config = dict(
    n_layer=10,
    qk_norm=False,
    seq_len=1024,
)
MLP neurons of a small language model. Each row is named by its layer, matrix (gate and up: input weights; down: output weights) and neuron, and shows model dimensions 0-127. Each number is 500 + 50 x the weight over its row's rms, rounded and kept within 0 to 999. Numbers have three digits each. A neuron's up and down rows have the sign that makes its largest values positive.
Before each neuron's rows, "fires in" lists the words (lower case) most often at its 100 highest values on Wikipedia text that the model never trained on.

fires in: "on", "ft", "m", "million", "fremont"
L6.gate117:372404468553492437506513396517478515578606524445584498487457446495541515524450509569512541418520518506555452464391470473506550567521557524476493518493473508564532441522459489480534533567508459470496453526503508448564589467400498555465493455518445506449495461396554525482474402574483504553453466445410544426557574551497407502455561525510521444480535419462489426514542456481605541464473
L6.up117:513426602447464434394386423495478642522538552510552527502453448440523487514492466576476575516492512618510435455483590496538477601521395533465547578498528491531485555458459507434533474517506589543498461548442457452552435440409516442505556505562500517520424495476473572485520466487560502524495540461474563467554584484571522512497490536534455519591535412592562513530536617441540452416491
L6.down117:485494426429466524612501465505447500537385537513397569536511596451538563396472470438476432484517472591571442547480558531562503428530393462447496515448409472516537529435412423417512528512544576491484514551558513480426436562501517517511508483448485469481534445463452498442477562459531493505612563494505517525495468536489516364499489455436516457490411477500560530581521568513526455554459

fires in: "they", "there", "it", "you", "everyone", "something"
L4.gate277:439499593483548496500485506553452546614549437482500495546475537510396586570492589463444456475480574523491421545489441565512512536486543426557411535527512518446450432506458591495476394482485453348436480532471353471495477477451550566447417563495557557477446501495498536456568456496485568504517487462483466478443522534406471408509413431451479474568484420462523525454521471504631516605452
L4.up277:577459461508514491452528484436455519528514565447487512469529581529315595517452529500531548436486531469496523555504511502549445408440582500603554454554602555510545557459499483428556562573532514506503462516509401479527474488455517506499448509480421518472450554419572450520520466474517388444476527566517531523463456521482542524459525497481605517511524521462432539462500541457521587595399
L4.down277:476515521466537418493511510533608483537499560556545569494500421456574484462525515409510400497478472548514566509441574507548440503552536460478552523596520464474534398491489446487459484546361475489499566499507499405567520455542502431533443470476485427458483573532517445437496485396480519482462587582513422501550555424519517479496478527479511456549530494473485552567428518480523533532496

fires in: "was", "been", "had", "re"
L6.gate224:463432634508479369572498537448516619577529511534498447457573487537527508557486490506640447609478538489451562539546472547552521478562486477535462504522515548496406497540393484515479493469452575511367478532544513482500470464414410521508465464557513508519560566455572521506470533535561441437486507529589502434515415517527498455464511513446559583490401520590492560491526562535502434375500
L6.up224:490427561512471520517497505472493493548463468546505586440544466554528500587410503572407577565524555525527566549501490451445496470570565486467461511533443464520616506537513560439516508615442433548519557509447428525517399510534409520537499506512509526480474514513564458434446535493475484429446449517518483507388488566548429420470470531409567488428522522519499600507456486489403577547506
L6.down224:507506439453424561447469502527538465433490515521528478558530473469539495573468491582542515509482479429538520456506511441477501439569484445501423427463510594503526508592555536588465530521457511453492509546585461483587475533464490506547415459486506562546455455496473556574512575508497497431495567546515483463450515511374452436560540534562470503490475558489499537440473493436543578520430

fires in: "was", "been", "is", "became"
L6.gate203:558483493470420479549471481513530475471562633460466582533469563546531478481515450540588413548443498511528503532495453625446575426515460395511510416516557454490489542513548520514474481494465552472495474514491475602596504507471413475427562506514489542477463496571471480498385497537518561421524519440517473444476497585572595497383562444452506430501465500508523470511488555594446472481519
L6.up203:540544573496545489506534533496490572523538511503445511567430488490540546557481432472502450493507458495569557448553526528485514530487474566388559502340549485497467535512644487463464444511553437558495403548551562537527540438439482496542520521422502393498527419576444531495407501461570537500647463439420530491567500518573528483440508410494469524431558547558537486546415575473603485515447
L6.down203:494432536469498475499480438475546575438481597532454527422528571495427459569427450488380524499486596468463548538535465512588460489478588533562516462446503394521456469482546532521448481461452523529540402490473454543508516516578520470521475393557463561496426472456389498508519456452478533656532540467572459394518482456498478594535558519559512503433554506524452531569555532532484493515514

fires in: "on", "off"
L4.gate66:495482505407572444470543546477510446531441512511506555451543478491452496634482391510455579499427467555477424465417348477448480543506527476463514486467423346485522495513502441498451491516455494492536512537536461450525503536494506546448493502466513496504483457533459556552633517509485503546532493562493608490518492497596479457532515477536476474471506497429599558589499504441442544589518
L4.up66:557512502460478511559469579440432453468460447535596509522423596548510541516442454506516581526492551569408475568435505552562483557506557482490482488549520512574486475572458475502546500464462609519409500471561518491472550495536482400568570540539425509515490571455530466450499522433581512448420479518470438439522493506487560471419472503450464449535407438483627565551492501586549494488404
L4.down66:443629560420556544495458473414465517564452461456486563442570448404474460500506475574505471454411413488522433515550438479479498474441460457488480567475518512480541434447565419424452456469547493535545462558570585503526468535469379536422512466502526509437398427472408524489532478531455513580495483517448526526520449523449425535438494508501405402456503482467448644464499435499469495466502

fires in: "years", "year", "months", "days", "life", "hours"
L4.gate158:514505576584494527458527464491482469534477555555515564533492595515503554566496489490474535549465482483516481531459511488524462604579506593448511470546547514496493482482508521523543478549486451516437478518345452529532559468532462522427473549466456519445449473519467524494426532426516520568439577505498462575485467556574460432524529426451454589427377422579483459443429454541499487530441
L4.up158:539492524480536574462442585522512436478501530450567471523576575450488492578349556454590590493526387491470493518445557470479462583544432582451560465450529483475433539501481424501559517433468536570527439537424417544538477476537451503489465453478426435514571600481514436548529506487613365530455537501467461509525488549442514480519513567518505557475461523518564545526430518570520559554438
L4.down158:462550528465505503397574533502442489521512533526405453503503572417526541599572434532520475605514494476521503537500515544486483476411489549525586526555508527540507366441543493493564484517513477474539444586454592527456448475543491466427422492455480546542492436446514487454401447427542530548482459578540484592497462498634462466481539458456482445470369457507459480514469503541508498488563

fires in: "all", "of", "most"
L5.gate42:400416473478545509389468489546391502434422519506521511443478371416574550444483506505387512439480533490486418472533478518572527489489523404494473517553471545495418461370599497510514474492534456396473467534549432477446451489487509533576519481519516481483488445541503569475479433449507472529540482488386442525477512485447562520516532477456577541520499398446534537490514463540478456449536
L5.up42:471383455466560558416485473479510576502470442518481494481529483501541534518522500519552543557533515525589578507413508557615514515545566360561597504496450465451493516465486549496512452545506482402533499500445437521565570540501480492545457551486456485501527516590521575438568444540576466435545542586503530519531540537404558565515510500559628433585485497423519525529523413568508466531497
L5.down42:531459595474574513511474449528494615467480494509453548502504500524504569376552476513504501477434444491445449562491576536491559517483512362595473478548521517498412357495571467555562498522561456571514496580516491477568477457399450394537421513583478468478464507502467480458434467454575541583474543394536507519541550619565514481501472508532491600547489502365512473553543499493492423529634

fires in: "the", "other", "that", "such", "this", "a"
L6.gate264:509518545503561517473426475555519524472363478454512484402522556602541549504478490388471473513484449523625604568447467415414516548453467377569488513509561473474545533444581514566449506501549524533468439492462519488596537491545605578621515454514571472410552526584540469478532574490517473489536493449514475576422592574485525571416474553437509463535538471518504553445485464595548464462496
L6.up264:518526583549450444418501525497605518465398416510382512452521554547551481540389543586564405400511576470539411512500471524468416505554445479508500518560558469432475513502498521460491548542409499397472521611436459551426551504468491508479457471583454527495475420545482531548473405500540492628481588583458500532509489471619484520580366409496466501478485508540533527501534472550625467561530
L6.down264:537479523479497506556459574455365464495417541517542508502456466493507426470481509523575516543532513565529551544484458551484534518536497259507529467449461478464528483475382453499459521435559506606463485500538454495467467437526454476539574491510497475514494559529491449444507640470569407515510429446605491502420481534510529536545483515523481583466506503471510501459491562390434531511497

fires in: "such", "same", "known"
L5.gate2:489496513524447545519505454483499493480449546383403514481458483463534547521485599581547530534456467544498451480503483533517548572422545559485540386521605482518548427520584527564565543545424523515597458573390496479558524453547513501532454532478444466551597373488524489513537513563494558579485506566510636469541536510481554560641523470484513464480437493473514560470412523506479416517437
L5.up2:472491466586452557519527626547579619573508512408381563595465400451494557458573480524459463474518459556436531446405577494489518552427583563463438449534491402473564480465514505535500411492489530526540430473578523426487451416540533519514454579445434455478464494466549458564429470524515564580549518424491458534507498473438576516522534440467515456449484438558460481447501548461542547542529
L5.down2:594548524478530487547458452491446510563523474432460427467524479516376466513521611479481500495382493549418511498548479458554497410533406462419470425565557495501555590487502486515464451480495572575547449442425558571511564529494464511487444520503445488472445463571522498488449542459507447487506552452618432493649485548482535556425560459439531514501483636523471489443478453574476423473483

fires in: "of", "born", "candidates", "up", "und", "member"
L4.gate18:459655488543441514475477460563440529430442498531616585470587407486461472550513519515453491453519475559556532495567497489504415469451533393443535481468488471465516472477467432440550475562508548498522422532560516433514586504488564503563573517472570460547437449579429413623485494537416540451455425612496499530497556537531518622535391478450469466505515536470424572462437392523574473426526
L4.up18:521534481513610505498490502468508481510512544516493558475522524510468449444546491517534597481426523464550479527457553409465543523507515437522517487511617481472524593422446500554513514539466520466628437560528544427476481572403466577507458431466523504540513432507451427552539461576484529523462436475491426466536562458517554543443422552459448477465533610464473365417514508566454470469548
L4.down18:451551482410532532490500600519425428449454502507500480532466491522479414523434482469492495444571486528500501454542425511592429466449488395461569488455460514499474465550502555524547530467494524509528518566362427494433480509522374570491569416505515485477414562447565354424449442537495473508554614475497501451513439514430425491553554478525524574511510568368530579498471497447398485490528

fires in: "years", "time", "life", "days", "day"
L6.gate92:503499606506483460574541531473503614387434550498489485502409531520452516434517458515495539464496478422429481588406527424533505553545484492460498481555517530490477450514404338542532520491468513484501525501513462498513487479471513545490485458532535528470543484442559382458417510608500472569446548564488600509527584493561562503471445538471551448465472380491562583465495462548571538577488
L6.up92:522574587448537527371510599466426460418517412398493522568547589545504505526455525464639392461547517560506452486537430445493438518513515511511548456503584461501531509493465556537454544521404515487518552499476458485442487561568493449522469474597431526370509586552416490559358502442414460542465523453490527502518547493485465500463547479548565467542469415541576475578468487583459521444457
L6.down92:490560497457446562573493462490474555507483497501526522480463509428471463468417538693502496551468556519448556477485537536614492464494520547504438487503470480593521649591564524499462532526483473538554463565497475506453529591597474398500551477493528478463420541490526504522547552583480476555501501470531406471410490535476452402472493467487384482521522541499458472616492425460451428532580

fires in: "the", "it"
L5.gate276:466500529484481420503474491470488584480484509483574510491550460471537451572440460451444601573417450480412594521503467514544464420515493500490454468502375440532518548500573562434559446507570503570568566404558450557442526520452541502532451532545494430469528455408492511480565404591549502428561481430470458398510543475455516500485557502487479484582568494483522480592508571438463474546450
L5.up276:594442529589590474461500470487450482516448474452523529526503377617496393498450492534493492518493507464489607526434528526485516463490556577472510541532514452530482465503557524549546502523522417478561441444477524555523482456458563580447508396520429596534523502442420517511578531495390493455517621558526479549438539538493567514447522505494406526441513547541475520582581496456473430562497
L5.down276:483463482483592440492600513547499475459507520569486449540424468467365555519529475510444370414513452434504560415427431435559530489508497535496566540518541523606549533523467516434498509473495475553521495427591483533523508487461482511427497534510507538450605496464538506463484536504484521572488520508545507410572564575583565426471519487537398595569560543441505547462508508460494475546505

fires in: "when", "where", "which"
L4.gate232:506477561501483544455544530634487607530503589444456420451392378526527561538480487428437463497489455588546533487566501488543373388494513570432482462469525570459441561474507437440504427473453519474536372504545411426545433540555502496453481438555550494478630409526522393494470477504474549541531496542513555566494436499505439538423464505489445480513463545475514586507584512474481474432498
L4.up232:440518444427445541576364487545602589425516507443519437516523450427531535525528528568456503479481547520514466560466543486513494483469545476519462441504545444472467490473446524440572424459493415554582460485563483513473406505536475465529416486512514626503508490567451461523542488546574520492428459512547561520493604498517459479461447450608367477548503515420543421475438486428450564429415
L4.down232:489464457461494504459611531546571520401465518463553515504479426435496488495530522559448475452510455477536623434495530493531465413509517469534574447500557493556535470461519582466460477422406463576460525556516497377493454453462518436405553582500521513467473454453445361441461530461481549466464548376552484567468403501493450531425574504516554469450548498503491476517537457549537504547487

fires in: "out", "over", "all", "outside", "between"
L6.gate36:477440476446458524497465536556500516508480472529473524524468520481482484525503528474482396514583550544500531628464548596439505491467548479548508423625529644492412498562530505460499527538488516598419546570489529457562491517560462468496434479606506559446446468497477524491530526570484445550418503468550546456472536486430489547465493584509489495661420469456395460557446501515547476533472
L6.up36:519480461430461461514400486384506505497482363367559552475478469542447517528454468476464499523554609543467486442476469475485451476501570421577494474578423509422474482427509509488586496549508491468425483455401516520513426531474434512491481545536482510587587464508598550516598402523471497473476591452492552509540552458476496450480522486541524461468555333506555585614448485454541586487511
L6.down36:524602532460417512481480413493465478455419518600612517454559417522496534508445458536539505422439481554489497575490449561521526580454522465446508485455545583529511569550499412517393515460490455515421519496506424521591460497515510480491484523528586399500508489470629445538528583498445518479598505511547451500464515453519479498536524437531470466506526484443430462503519498478486537525574

fires in: "a", "new"
L4.gate55:517477470544477533461436517509513503528570472377500444444486385562500470461404537528490469407475489531520529503537481496545519476530442479473516528475481663541496388511475465391458483629551517506439486420535526497473464524508473458414501562498537504511512500539406430510449482528563533523486570468533506535493432564463459420507439470537385589517496450451573540418403477534548526452498
L4.up55:524602537522465468477478519553577476435557404503483437459451555564534462507540371464462589386437578466509411453498476435487516564579487461476444486415589534579596511492504446582518550505459489548511435529503415435635439416549450535438559464514420513426481431519450503438426546519464465523498518416542561470556478470487420427496485455478513519533470499492574450492547409480514386500553
L4.down55:517479463562546483467500495450504510434568506522549498517534565494451478504430577498469470538530510528473515454593502514587458539592426280595585463552428484509532407516553479457508484604477439479452440517503536506537413390424551499564386595482532494486491455604541450462391523485522454503487497542474457465490530523464587503527441525461467499550542507515487558541465461523523387450592